Part of a small language model's weights: 14.9M parameters.
MLP neurons of a small language model. Each row is named by its layer, matrix (up: input weights) and neuron, and shows model dimensions 128-223. Each number is 128 + 24 x the weight over its row's rms, rounded and kept within 0 to 255.
After each neuron's rows, "fires in" lists the words (lower case) most often at its 100 highest values on Wikipedia text that the model never trained on.

L9.up909 [118 156 146 161 143 121 162 172  91 151 164 102 112 144 153 135 157  90 134  81 122 144 166 126  89 151  87 104 112 140 144 130 116 190 103 138 124  97 110  82 121 133  91 125 166 168  94 101 105 134 100 136 125 143 107 136 149 124 106  84 114 124 123 177 130 160 118 133  74 148 129 118 133 165 154 171 140 134 103 130  89 110 116 126 126  89 149 116 129 125 163 128 165  78 102  92]
fires in: "and", "of", "or", "for"

L9.up410 [153 121 101 110 150 150 169 117  87 139  94 165  79 160  97 147 158 130 155  89 126 117 143 126 128 151 153 113 129 157 116 105 159 147 145 106 116 112 141 124 117 187 103 115 134 150 115 135 128 174 129 107 138 153 118 151 125  96 130 134 136 146 141 136 113 123 139  80  90 110 132 146 170 126 148 126 133  68 168  91 108 123 117  90 152 141 135 125 109 109 122 138 148 157  78  94]
fires in: "to", "into", "on", "of", "in"

L5.up354 [126 142 124 134 145 153 148 128 119 118  89 133 137 127 130  98 182  88 126 105 122 135 119  66 133  62 148 160 141 156 123 143 142 113 120  92 175 107 127 124 124 133 121 131 160 130 118 123 189 145 137 140 121 105 101 113 112 143 146 143 107 138 118 107 115  69 102 115 116 108 115 102 157 111 113 140 136 154 114  98 165 152 153 107 159 121 127 139 162 131 115 175 134 113 130 120]
fires in: "career", "first", "this", "medal", "each", "time"

L3.up399 [102  85 143 144 148 111 111 120 129 102  87 151 106 136 147 119 133 113 146 105 113 127 126 125 128 137 150 143  85 173 117 114 120 141  92 136 102  97 168  86 131 109  74 100 126 108 143  80 129 140 132  88 125 156 185  93  91 130 156 160 140 158 151 108  78 114 134 138 112 125 150 135 128 117 142 141 129  92  87 120 147 139 161 152 147 175 151 178 126 119 125 123 135 110 140 120]
fires in: "that", "to", "as"

L3.up181 [129  52 142 152 152 138 142 126 144 112 110 105 111 173 163  99 153 123 102  99 118 150 121  92 142 110 120  98 109 136 140 139 108 127  72  95 168 108 140 117 125 101 117 119 131 111 151 139  92 138 133 102 120 131 168  78 142 114 112 129 148 132 106  99 122 134 177 121  98 161 114  78 144 104 133 168 130 102 126 114 121 143 141 139  92 192 155 109 154 125 159 130 137 119 118 135]
fires in: "would", "can", "could", "may", "will"

L5.up431 [105 121  91  96 177 126 102 169 127 108 132 105 144 121 135 135 129 148 169  94 149 116 158 131 132 141 138 145  86 180 151  89 156 149 144 163 102  86 100  85 139 132 103 134 152 124 148 137 138  74  97  72 113 109 143 146 135 139 115 122 121 115 141 163 119  80 126 132 120 120  98  69 167 100 160 141 127 121 100 177 132 116 186 140 136 154 167 144 141  97 144 137 150 131 134 114]
fires in: "that", "who", "which", "have"

L5.up842 [ 88 136 147  91 151 136 110 134 115  91 116 186 152 162 163 113 193 150 160 123 136 111 127 127 108 171 101 129 140 141 165 122 130 144 116 111 145 102 149  95 113 108 159  97 150 115 147 135 155 122 115  73 123 121  42 126 145 141 114  89 129 132 140 153  85  85 111  98 108 151  79 111 180 134 154 135 109 124 150 109 141  95 134 134 208 128 112 147 124 105 104 124 127 130 126 151]
fires in: "under", "website", "by", "with", "later"

L4.up417 [100 155 113 109 135 128 109 147 135 139 117 166 156 157 118 112 114  84 115 134 131 128 133 124 105 186 146 137 130 152 153  92 119 100 154 142 140  80 140 134  97  97 172 111  85 113 175  95  66 130 103 102 167 131 116 156 150 122 105 137 114 174 137 179 123 125 135 125 107 138  81 159 160 133 149 156 137 125 138 158 117 157 164  93 102 144 130 135 137 122 101 140 114 183 107 113]
fires in: "and", "also", "with", "genus", "by", "www"

L4.up365 [115 104 138  98 148 122 141 162 136  95 149 120 194 171 141 104 169 128  87 102  98 128 122 118 110 124 136 136 141 139 195 115 129 144  94 104 141 106 115  79  98  92 156  94 112 136 157 121 113 116 150  89 113 114 121 144 138 103 122  95 100 160 123 113 131 115 122 117 115 159  74 111 160 175 157 207 155 117 140 122 134 119 162 141 145 154 137 115 158 118  87 148 155 128  89 112]
fires in: "by", "party", "served"

L6.up642 [ 88 129 114 161 145 150 117  97 135 102 139 130 125 127  99 135 137 161 118 120 111 107 197  95 141 151 148 133 115 170 146 143  89 119  97 108 101  89 125  94 114 124 138  98 155 197 123 106 120 119  59  76 139 167 144  88 126 115 137 143 129 133 100 100 119 121 119 106 106 144 140 157 130 165 148 131 127 106 109 109 121 137 149 115 169 151 126 125 137 106 160 134 136 136 118 127]
fires in: "until", "to", "norwich"

L11.up93 [130 153 132 132 145  89 143 145 130 113 130 145 163 152 131 129 149 117 154 111 110 123 111  74 126 163 188 145  80 176 137  93 123 167 159 147 113 110  99 121 122 121 115 135 177 162 106  99 120 130 103  96 141 142 169 154 124 132 119 113 112 142  88 147 101 130 169 115 141 123 129 133 137 146 150 174  91  81  92 124  91 115 160 157 112 145 151 133 127 121 125 135 188 145 126  99]
fires in: "that", "which"

L5.up651 [158 127 116 158 139 139 127 119  89 128 142 136 128 126 106 139 144 143 120 110 135 114 137 131  97 159 106 136  79 161 133 147 118 143 141  87 139  90 166 117 149 133 123  93 135 138 119 116 127 132 152 125 121 129  66 138 104 121 133  99 116  93 119 120  97 114 131  89  83 122 104 133 127 119 164 166 135 110 156 166 112 120 149 110 117 131 136 124 135  93 137 125 140 145 123 116]
fires in: "of"

L11.up260 [148 124  90 118 128 164 149 140 124 104 126 168 169 133 166  99 163 112 128 122 139 117 179  93 117 134 162 141 116 117 140 198  96 145 133 151 121 127  90  86 114 168  95  81 195 160 127  88 100 136  89  88 125 124 127  89 138 131 151 120 154 142 110 133 133 125 154 132 143 100 122 116 110 129 153 135 137 125 129 151 176 178  95  85 120 187 132 114 147 144 135 110 102 114 109  73]
fires in: "that", "which"

L6.up7 [130 134 109  87 145 123 141 143 120 127 114 156 144 173 136  94 141 133 122 109 129 147 149 145 151 170 117 133  98 144 184  55 149 135 154 112 154  87 136  85 141 114 153 117 134 147 133 148 127  98 173 118 119 148 122 173 139 135 107 159 120 129 109 163 137 150 135 116 102 152 105 155 151 150 149 120 122  99 106 162 148 115 138 152 124 151 115 136 136  91 115 136 147 165 112  75]
fires in: "have", "also", "website", "various", "or", "with"

L3.up295 [129 107 164 133 149 158 114 103 149  96 139 109 152 122 137 162 146 162 172 134  79 132 124 138 131 130 171 133 109 132 149 111 119 127 130 109  96 170 108 139 133 108 162 115 176 143 122 110 113 132 151  97 135  99 171 142 156 152 120 132 102 145 136 144 121 137 163 118 109 126 113  84 154 121 151 116 107  95 111  77 189 130 140 122 162 163 128  67 133 143 148 150 146 156 118 120]
fires in: "between", "both", "new", "either", "of"

L11.up402 [132 118 133 115 150 137 112 125  93 115 106 156 106 132 147 126 153  94 116 119  98 139 145 117  97 147 151 122  71 132 112 130 150 144 155 145 187 117 176 129 111  68 105 106 105 161  95  94 129 128 158 139 131 135 167  97 134 115 148 135  86  87 142 135  93 105 162 119  91 119 146 128 154 168 167 128  87 152 104 133 146 147 125 137 133 135 120 147 111 155 152 123 136 131  66 139]
fires in: "of"

L3.up929 [ 96  86 150  93 145 151 112 115 112 122 136 118 136 132 151  92 168 111 133 116 122 163 121 141 131 135  97 127 118 214 137 159  96 142 111 100 157 136  98 105 106 124  75 115 171 141 157 125 130 124  95 106 115 144 181  70 148 134 154 145 141 146 176 116 101 154 136 104 138 150  52 106 144 112 155 147 187 119 119 112 177  95 139 142 157 189 143  85 134 135 118 132 151 127 125 116]
fires in: "that", "if", "although", "where", "because"

L4.up807 [144 132 141 118 159 165 177 172 118 115 142 137 138 102 110 110 135  98 147 100 108 135 115 119 118  84  88 122 107 161 143 107  89 122 128 127 100 146  97 132 116 113 132 115 147 115 144 121 130 124  95 138 122 114 166  90 123 133 106 135 146 128 113 152 119 128 132 124 117 135  88  99 113 107 125 128 137 103 133 120 139  97 135  90 135 148  88 121 131 141 137 146 149 127 118 153]
fires in: "that", "where", "because", "whilst", "whom"

L12.up947 [127  93 144 156 154 134 152 164 128 111 110 166 151 148  87 106 141 128 152 124  61 131 116 120  95 119 118 151  99 174  92 115 163 167 111  76 113  83 156 138 124 166 124 106 118 181 127 102 138 109 114 118 132 161 103 148 116 139 140 124 102 157 158 145 137  83 132  78 128 159 124 155 166 139 176 135 147  76 127 142  82 144 184 148 111 128 145 116 129 139 113 136  97 139 100 121]
fires in: "the", "to", "from", "in", "no", "at"

L3.up460 [128 126 127 156 148 139 170 152 116 100 147 145 162 124  96  77 205 127 155 116 109 131 150 147 137  91 126 138 133 178 137 148  99 124  94 156 145  77 101 111 166 147 164 119 162 107 130 111 159 139 103  48 126 123 124  83 128 105 165 114 145 153 111 112  79 153 126 126 138 119  65 121 150  93 155 126 109 157 139 138 122 113 138 112 156 123 116 147 133 147 161 141 155 158 118 126]
fires in: "when", "while", "after", "if", "where"

L4.up498 [ 88 146 150 107 130 124 120 165 130  95 128 155 171 122 150 101 124 141 129  96 100 124 117  88 155 151 141 138 103 110 152 101 123 152 105 151 177 130 120 132 136  90 140 127 171 124 126 130 130  98 120 162 130 131 174 148  95 146 122 146 122 155 131 151 123 122 120 143  85 130 146 120 102 110 159 147  87  96 148 166 103 142 122  96 171 130 125 153 121 101 133 136 168 148 114 151]
fires in: "he", "also"

L5.up605 [129 119 149 134 136 101 107 151 130 112 140  83 117 113 164 125 144  99 133 104 122 158 198 137 102 169 146 118  88 150 136 126 120 152 160 140 153  48 151 123 167 171 144 103 143 147 119 129  78 151 143 131 136 165 123 122 130  87 148 106 104 135 143 129 141 135 141 107 112 146 150 133 122 131 132 111 115 124 136 134 150 100 186 156 110 197 105 156 141  72 112 151 144 133 135  87]
fires in: "won", "took", "lost", "awarded", "take", "into"

L4.up847 [129  86 162 186 154 133 188 150  96 119 116  95 127 101 143 123 204  93 138 119 104 122 140 143 130 121 147 153  77  93 150 146 109 111 105 141 151  96 143 125 140 126 152 111 137 165 110  99 116 135  92 122 127 125 182 120  91 138 109 132 105 115 155 113  78  85 139 127 106 107 134  64 173 158 159 130 107 139 136 133 140  82 108 151 157 123 156 109 122 152 120 131 167 141 132 137]
fires in: "to", "than", "his", "for", "by", "who"

L2.up234 [113 101 146  73 139 128 118 133  97 116 156 159 122 118 132 106 169 134 178  99 121 163 134 111 105 145 155 134  98 168 172 111 124 121  83  77 145 147 126 148 160 125 160 101 154 119  91 142 148 131 154 129 119 125 150 127 102 109 139 152 151 114 130 114 101 146 123 133 126 163 114 110 169 115  95 135 158 132 134 125 138 111 152  92 142 123 123 114 140 138 129 147 164 164 133 117]
fires in: "most", "only", "majority", "least", "number", "pts"

L4.up793 [127 121 156 149 148 134 143 111 111 129 103 148 159 138  90 140 138  90 146 135 118 118 149 130 111 125 162 127 140 119 105 143 100 105 161 107 173 110 176 130 133  34 120 116  99 186 125 128 107 136 103 109 135 127 128 140 112 130 124 118 119 122 153 149 128  73 141 104 105 112 124 135 155 173 158 120  77  81 146 139 125 196 151 117 116 163 139 103 119 131 132 124 140 129 114 128]
fires in: "to", "parliamentary"

L3.up215 [128 136 125 120 139 115 159 141 138 125  98 136 160 165 159  92 134 103 160 127 133 161 141 131 112 133 130 137 131 122 138 102 110 107 166 116 150  86 153  92 107 171 116 115 102 165 142 131 137 142  95  98 109 142 148 120  76  93  99  98  74 127 165  94 130  98 174 111 136 193 113 123 195 123 143 166 131 146 118 132 122 125 165 140 112 131 144 156 132 153 104 132 129 160 141 106]
fires in: "to", "at", "from", "santa", "santana"

L9.up94 [132  98 124 123 156 142 159 133 130 115 151 134 111 119 173 126 138 125 120 131 128 143 165 112 143 155 107 127 120 133 132  87 109 186 130 140 169 141 130 103 119 133 111 134 102 111 122 134 137 111 131 164 102 140 105 103 140 133 132 101 111 135 146 116 118 145 123 115  99 129 141  67 113 144 144 133 101 111 149  95 150 154 155 126 145 138 120 123 150 124 133 137 163 117 110 147]
fires in: "to"

L6.up717 [131 128 141 127 117 167 100 162 122 103 129 159  98 175 123 130 107 141 156 101 124 145 171 133 108 126  86 124 115 157 142 102 128 137  83 100 124 119 147  86 163 116 100  76 101 195 125  98 132  88 121 114 100 157 126 149 118 162 127 136  93 143 117 163 130 141 121  70 119 129 121 142 125 148 148 116 109 116 154 122 139 158 113 148 174 132 119  85 177 123 151 115 175 102  76 117]
fires in: "in", "to", "from"

L2.up33 [ 93 109 138 125 143 115 137 160 147 135 123 122 109 116 126 125 127 148 153 110  77 130 139 107 101 136 136 133 114 106 127 135 113 120 125 130 138 108 150  66 161  94 150 113 102 148  99 125 140 147 127  86 140 142 148 181 108 114  96 116  97 105 152 188 145 133 100 115 108 171 166 133 129  97 127 122  97 115  93 108 131 171 158 148 143 129  81 126 132 161 114 130 157  77 121 146]
fires in: "had", "have", "with"

L12.up557 [ 74 125 111 179 145 105 159 141 105 100 156 109 103 130 132 136 115 124 150 134 128 113 142 122 121 114 147 127 120  88 117 140 130 152 139 145 116 151 110 118 109 135  82 120 124 123 159 105 112 142 120 110 121 128 158 131 163 146 105 145 110 155 117 119 101 136 162  99 139 151 131 105 148 109 119 152 127 117 131 117 141 155 131 112  84 154 148 184 117 131 144 135 119 112 143 125]
fires in: "which", "it", "there"

L5.up998 [149 159 149 144 136 171 158 136 131  89 125 195 161 131  62 110 145 147 151 115 109 148 176 144  94 110 147 128 135 127 154 121 100 161 115 127 150 118 108 124 129 114 150  96 176 161 102  66 112 142  86 127 126 121 113 152 101 124 118  92 106 118 117 135 102 128 124 100 153  89 125 132 142 129 117 148 142 140 189 131 142 148 156 124 136 169 131 105 132 104 112 142 151  95 141  98]
fires in: "in", "under", "as", "on", "leading"

L4.up420 [131  88 105 114 173 114 157 138 136  94 141 169 116 136 187 131 145 167 161 119 119 158 152  91 129 116 128 120 143 133 147 139 116 155 147 128 110 119 139 118 164 128 122 118 137  85 135 123 140 169 174 114 156 148 135  72 109  98 115 137  96 190 105 105 149 135 151  93  85 167 124  98 142 148 101 162 136  83 163 101 171 118 125 149 102 162 113 106 136 119 150 131 121 116 108 119]
fires in: "could", "would", "did", "hold", "can"

L12.up972 [105 139 142 102 139  90 143 111 152 121  98 133 138 151 167 109 120 136 110  22 125 136 126 101 114 158 144 175 117 138 153 115 111 138 169  88 121  69 138 137 130 120 145 129  62 121 161 122 127 121 159 116 107 128 109  97 147 111 137 113 158 147 125 127  97 137 142 134 106 116 160  98 108 120 134 149 114 111 147 161  94 157 161 141 118 143 141 130 128  84 141 116 144 135 105 118]
fires in: "to", "would", "could", "can"

L2.up100 [131 155 112 115 150 150  99 157 150  90 154 144 149 152 140 130 163 117 129 129 104 156 110 127 128 104 131 128 137 174 124 120 113 163 131 117 117 146 134  85  99  92 170 117 132 151 127 127 110  91 133 148 159 123  87 131 145 133 102  85 171 158 120 128 137 135 143 138 150 136  99 145 134 124 126 126 110 103 123 122 147 127 167 118 184 112 143 128 122 117 146 132 135 165 113 103]
fires in: "the", "party", "with", "usa", "ger", "record"

L3.up684 [103 171  98 131 146 142 126 177 125 143 103 152 124 126 144 115 106  95 125 134 103 143 119 113 110 144 135 126 113 116 148 117  94 113 158 122 172 130 126 134  80  85 156 121 132 134 126 134  90 122 108 137 131 121 134 124 122 102  74 170 134 149 180 131 108 118 182 127  88 143 134 130  89 119 140 137 106 137 154 108  91 184 162 123  85 161 142 113 135 116  91 127 140 147 114 127]
fires in: "more", "produced", "built"

L9.up123 [113  99 158 136 156 121 179 123 161 117 125 131 115 134 107 115 172 155 126 133 132 143 102 119 133 147 187 145 110 154 108 159 128 121 153 166 153  95 133 110 122 123  92 112 109 142 139 122  95 158 120  90 110 143  95 102 105  84 131 132 125 127 131 121 124 107 108  99 109 141 121 142 148 109 145 129 118 144 108 129  98  98 150 118 147 126 157 106 116 127 143 143 162 131 133 130]
fires in: "to", "the", "its"

L5.up628 [149 134 203 108 161 135 178 171 106 123 159 169 113 150 159  97 148 150 144 128  95 134 103 101 143 128  96 124  91 100 157 162 125 157 153 102 118  99 130 127 199 139 108 131 126 116 105 108 103 151 144 127 131 103 129 130 102 147 114 116  82 102 150 112 116 111 145 101 115 145  93  68 117 158 132 113 130 106 130 108 130 139 113 140 123 137 132 126 121  88 163 132 149  88 150 177]
fires in: "who", "have", "that", "had", "which"

L6.up344 [ 93 149 135 127 148 137 119 165  66  81  97 164 157 102 145 119 133 137 160 120 126 107 129 149 141  83 140 140 115 157 132 114 114 137  96  72  97 100 167 131 143  93 131 111 134 163 145  82 110  67 127 108 143 143 119 103 137 136  99 158  84 104 140 105 124 125 134 137 117 122  99 111 131 150 154 163 153 130 153 120  93 126 157 109 134 132 159 128 131  95  84 113 150 141 128 109]
fires in: "of", "that", "county"

L9.up286 [153 136 114 139 164 138 138 123 142 134 154 108 145 126 118 149 136 133 108 113 130 107 141  75 126 160  98 144 122 103 104 110 121 161 112 127 178  89 134 106 136  98 138 122 146 137 107 118 150 126 114 139 127 116  67 118 126 145 102 117 149 170 125 124 113 165 114 127  80 114 134  98 123  97 135 170 161 124 165  90 111 121 169 128 134 173 170 130 152 133 173 178 135 102 119 124]
fires in: "of", "to", "for", "in", "on", "at"

L4.up253 [108  96 153 103 134 130 138 163 118  71 114 140 183 134 137 141 178 141 161 108  96 140 143 111 122 132 134 131 134 174 128  55 133 152 112  81 100 137 137 120 148 110 171 113 167 125 120 108 158 114 191 114 108 121 133 153 113 111 103 124 104 113  88 120  82 115 140 130 148 154 125 130 149 139  95 167 115 124 104  88 102 114 167 162 144 160 152 103 151 139 100 146 165 124 106 119]
fires in: "of", "number"

L4.up105 [166 132 137 148 154 145 169 124  63 141 106 152 161 107 154  74 182 125 145 101  66 130 135 121 105 127 131 139  85 139 135 147 113 125 116 134  78  66 111 146 163 121 151 116 127 139 101  94 134 100  94 101 120 129 158 111 121 102 118 123 113 139 133 172 125  83 159 110 132 102  90 126 129 129 133 152 145 116 111 136  86 142 149 122 127 147 117 175 147 157 113 159 173 126 105 177]
fires in: "that", "who", "which", "and", "to"

L4.up56 [141 123 138 110 147 147 134 156  61 119  89 183 174 123 110 148 180  88 198 126  92 151 135 114 110 142 107 122 147 101 121 102 154 144 114 159 119  65 111 107 132 151 122 117 102 170 160  89 125 123 110 107 145 133 122 132 135 129 132 129 126 182 157 143 118 116 108  98  78 135 130 147  87 127 129 145 137  57 154 127 152 140 150 116 133 137 107 158 148 144 170 122 144 111 121 101]
fires in: "and", "than", "to", "that", "or", "very"

L4.up500 [118 131 143 130 148 113  95 132  90  98  97 104  93 151 155 135 136 118 142 121 127 146 132 114 144 151 136 123 130 131 155 141 146 159 149 136 117 149 130 151 147 128  84 113 107 128 179 107 103 129 123 100 121 126 149  88 116 137 116 119 128 137 126  95  68 179 143  85  91 148 150 125 144 110 123 103 117 148 142 127 181 145 116 164 145 145 110 110 141 104  79 126 137 143 132  88]
fires in: "be", "been", "to", "place", "is", "become"

L4.up126 [113 114 137 153 142 144 121 176 101  68 131 131 136 151 121  46 157 143 154 125 132 146 125 138 123 171 138 117 128 126 136 124 134 143 102 181 156 158 124 148 101 121 154 127 151 142 140 136 100 149 121  87 136 135 155  89 123 110 131 153  75 162 155 129  83 138 115 111 128 139 137  49 120 120 127 124 114 121 129 152 181  99 122 150 114 147 133 152 156 103 166 143 151 106 125 139]
fires in: "been", "utc", "first"

L9.up1007 [113 182 118 112 146 146 109 166 169  67 128 114 133 139 171 122 146  92 117 116 114 146 152 118 118 154 134 122 101 114 130 122 116  97 101 145 197  96  89 114 142 114 110  92 122 138 117  98 151 149 149 106 133 129 132  68 165 123 140 101 132 176  85 118 141 171 174 104 113 132 131 128 115 120 115 171  77 105 133 100 124 142 134 162 134 193 110 110 152 126  91 128 118 117 136 131]
fires in: "would", "could", "since", "to", "accompanied", "by"

L6.up535 [ 89 135 139 106 134 104 204 132  96  75 137 114 109 114 168 120 170  83 154  73 136 103 108 118 118 118 188 157 105 124 144 114 135 133 170 155 125  93 140 127 134 115 116 130 149 104 109 110 112 142 124 117 101  92 130 103  79 148  86 141 131 137 134 144  92 107 132 103 108 110 140 146 129 107 163 139 151 138 110 156 120 130 110 158 141 122 109 118 105 106 112 134 149 111 108 173]
fires in: "who", "he", "that"

L4.up0 [103 106 109 145 135 104 133 163 150 123  98 146 133 163 145 144 155 132 150 106 104 152 149 133 104 127 136 106 148 153 144 152 123 141 125 186 166 146 147 112  99 123 103  99  87 140 152 135  88 144 135 116 116 100 137 128 158 125  86 160 122 121 172 176 161 123 167 132 135 118 125 143 108 113 115 179 116  88  88 109 140 138 164 148 105 187  92 152 151 113 127 156 149 141 108 139]
fires in: "has", "have", "announced"

L12.up520 [140 118 120 124 178 161 124 183 117 148 135 121 117 128 132 135 135 107 133 130 109 150 170 178 124 107  95 148 127 174 141 154 163 154 143 150 128  88 170  49 162 114 127 106 103 134 110 124  74 165 130  87 113 139 167 170 137 114 112 132 128 140 134 142 106 147 147 108 132 148 176 133 131 102 136 157 140  82  94 124 167 134 151 140 124 130 117 152  86 140 117 135 152 167 121  74]
fires in: "with", "has", "had", "were", "for", "featured"

L9.up267 [183 120 165 118 139 109 113 109 122 119 129 171 160  97 132 126 113  81 145 109 139 158 140 127 133 116 134 118 113 117 109 150 105 109 132 172 175  58 151 134 121 128 139  76 112 140 100 103 126  98 152 121 127 166 147  95 117  86 126 148 128 115 159 102 141 118 167  70 159 147  81 137 164 180 162 173 144 129 122 136 131 156 142 106 170 158 151 161 111 132 152 148 126 136 102 143]
fires in: "of", "to"

L3.up760 [140 101 163 200 147 155 124 110 126 105 165 175  70  96 142 157 107 151 125 126 120 138 155 125 114 129 125 162  94 115 132 118 123 161 137 129 110 107 175 123 135 133 150 122 102 137  96 118 119 177 140  79 151 151 126 144 114 106 102 151 140 135 100 135  95 166 134 109 144 113 150 124  88 127  83 133  99 161 129 144 124 163 146 143 120 171 113 159 155  99 121 103 156 113 105 119]
fires in: "took", "per", "takes", "take", "cemetery", "taking"

L11.up786 [112 145 120 137 154 129 187 103 121 128 135 118  94 173  99 103 186 142 113 128  86 135 151 108 139 144  86 139 119 187 130 111 126 125 141 132 116 125  92 126 160  83 132 153 169 117 175  85 133 132  80 110  70 142 178 175 125 151 125 116 151 132  93 108  96 118 109 104  94 172 113 113 123 100 153 162 162 133 111 185  99 107 158 116 129 132 133 152 138 144 154 126 130 142 128 123]
fires in: "and", "but", "are", "were", "still", "while"

L5.up115 [124 121 123 103 161 149 177 134 131 133 150 145  79 122 158 140 152 133 165 114  98 133 159  74 116 121 106 143 132 128 146 130 113 171 136 110 151  92 132 117 151  93 129 124 107 130 146 182  73 118  86 134 122 120 103  82  81 111 121 118 116 170 167 118 137 126 128 128 120 150 127 138 148 141 133 145 145 115 121 170 121  86 165 130 124 193 111 130 127 122 142 124 152 117 135 143]
fires in: "would", "to", "could", "can", "may", "will"

L6.up131 [149  96 133 129 136 124 114 121 110 116  99 140 144 113 118 149 112 151 178 108 122 171 109 129 122 135 161 135 141 153 124 114 144 144 145 141 144 132  99 144 112 107 126 112 129 121 155  84 129 109 125 124 141  92 158  88 122 121 153 160 165 127 176 143 112 126 139 138 119 129 137 104 157 107 137 158 134  83  64  70 162 135 164  88 146 149  94 103 124 115 139 136 157 126 139 126]
fires in: "of", "university"

L5.up816 [ 51 142 128 168 172 126 154 171 116 113 121 156 132 133 150 113 168 142 152  94 106 133 113  99 124 144 112 140 119 105 120 134 149 130 130 124 155 136 130 118 124 141 136 121 134 146  87 114  80 159 121  93 135 120 127 163 114 168 107 149 178 145 142 124 126 129 116 107 101 161 136 132  92 140 161 111 158 134 100 100  91 130 141 138 137 103 118 113 130  93 150 129 130 102 136 118]
fires in: "he", "her", "they", "and"

L5.up822 [125 134 152 143 149 149 118 139  92 105 112 119 156 137  55 104 126 150 119 117 109 114 146  87  96 113  87 131  97 173 106  90 146 124 154 160 138 117  85  93 193 132 117  96 152 167 149  87 138 138  92 143 134 121 171 149 117 114 143 100 112 168 115 146 116 147 162 136 131 135 144 121 149 182 152 121 145 130 167 124 107 144 152 170 134 172 134 154 135 133 121 134 173 136 137  87]
fires in: "from", "by", "of", "since", "with"

L9.up777 [124 151 167 100 118 155 139 162 127 115 136 143 113 117 123 115 128 109 113 102 120 133 166 100  91 140 148 124 109 155 120 136 110 122 163 131 138 118 133 131 111 161 117 118 138 152 118  95 102 154  90 153 129 177 127 114 121 108 139 122 151 128 184 124  98 113 141  85 151  90 139 171  88 151 126 154 135  85  80 131 106 136 155 114 142 199 131 146 136 113 153 149 147 135 126  81]
fires in: "at", "to", "such"

L2.up461 [119  99 152 129 124 153 108 141 121 128  73 138 137 146 111 151 135 107 180 109 120 150 127 108  92 136  90 118  93 111 146 107 127 139 123 137 144  86 156 118 122 118 142  99 128 124 152 134 141 118 150 158 127 138 112 133  85 164 143 136 137 126 156 150 125 114 115 118  95 120 139 143 145 119 112 129 103 113 146  93 125 129 171  94 125 147 113 154 156 117 142 135 136 149  88 144]
fires in: "part", "name", "form"

L3.up54 [183 137 129 171 155 119 156 154  89 110 146 109 111 110  88 149 147  73 192 134 100 129 129 138 115 123 148 107 111 176 108 114 124 112 115 117 120  92 110  87  92 148 129 129 172 106 151 104 144 132 129  59 151  99 123  88 124 133 120 108 125 143 166 132  98  82 130 120 158 107 118 130 123 128 117 127 111 161  95  68 103 111 137 113 118 179 112 124 140  99 123 139 161 136 132 124]
fires in: "one", "this", "there", "each", "what", "home"

L6.up164 [109 148 155 152 133 154 124 129 154 128 134 100 114 139 154 117 151 135 126  73 125 151 149  98 104 116 113  98 149 147 156 139 120 127 132 120 102  75 122 132 141 136 111 105 106 147 135 105 109 139 139 112  98 187 128 143  93 141 124  82 107 134 118 120 124 143 116  76 115 155 137 125 165 130 137 116 117 126 128 162 107 102 189 145 122 157 118 102 187 119 164 138 185  96 119 111]
fires in: "born", "had", "was", "being", "died"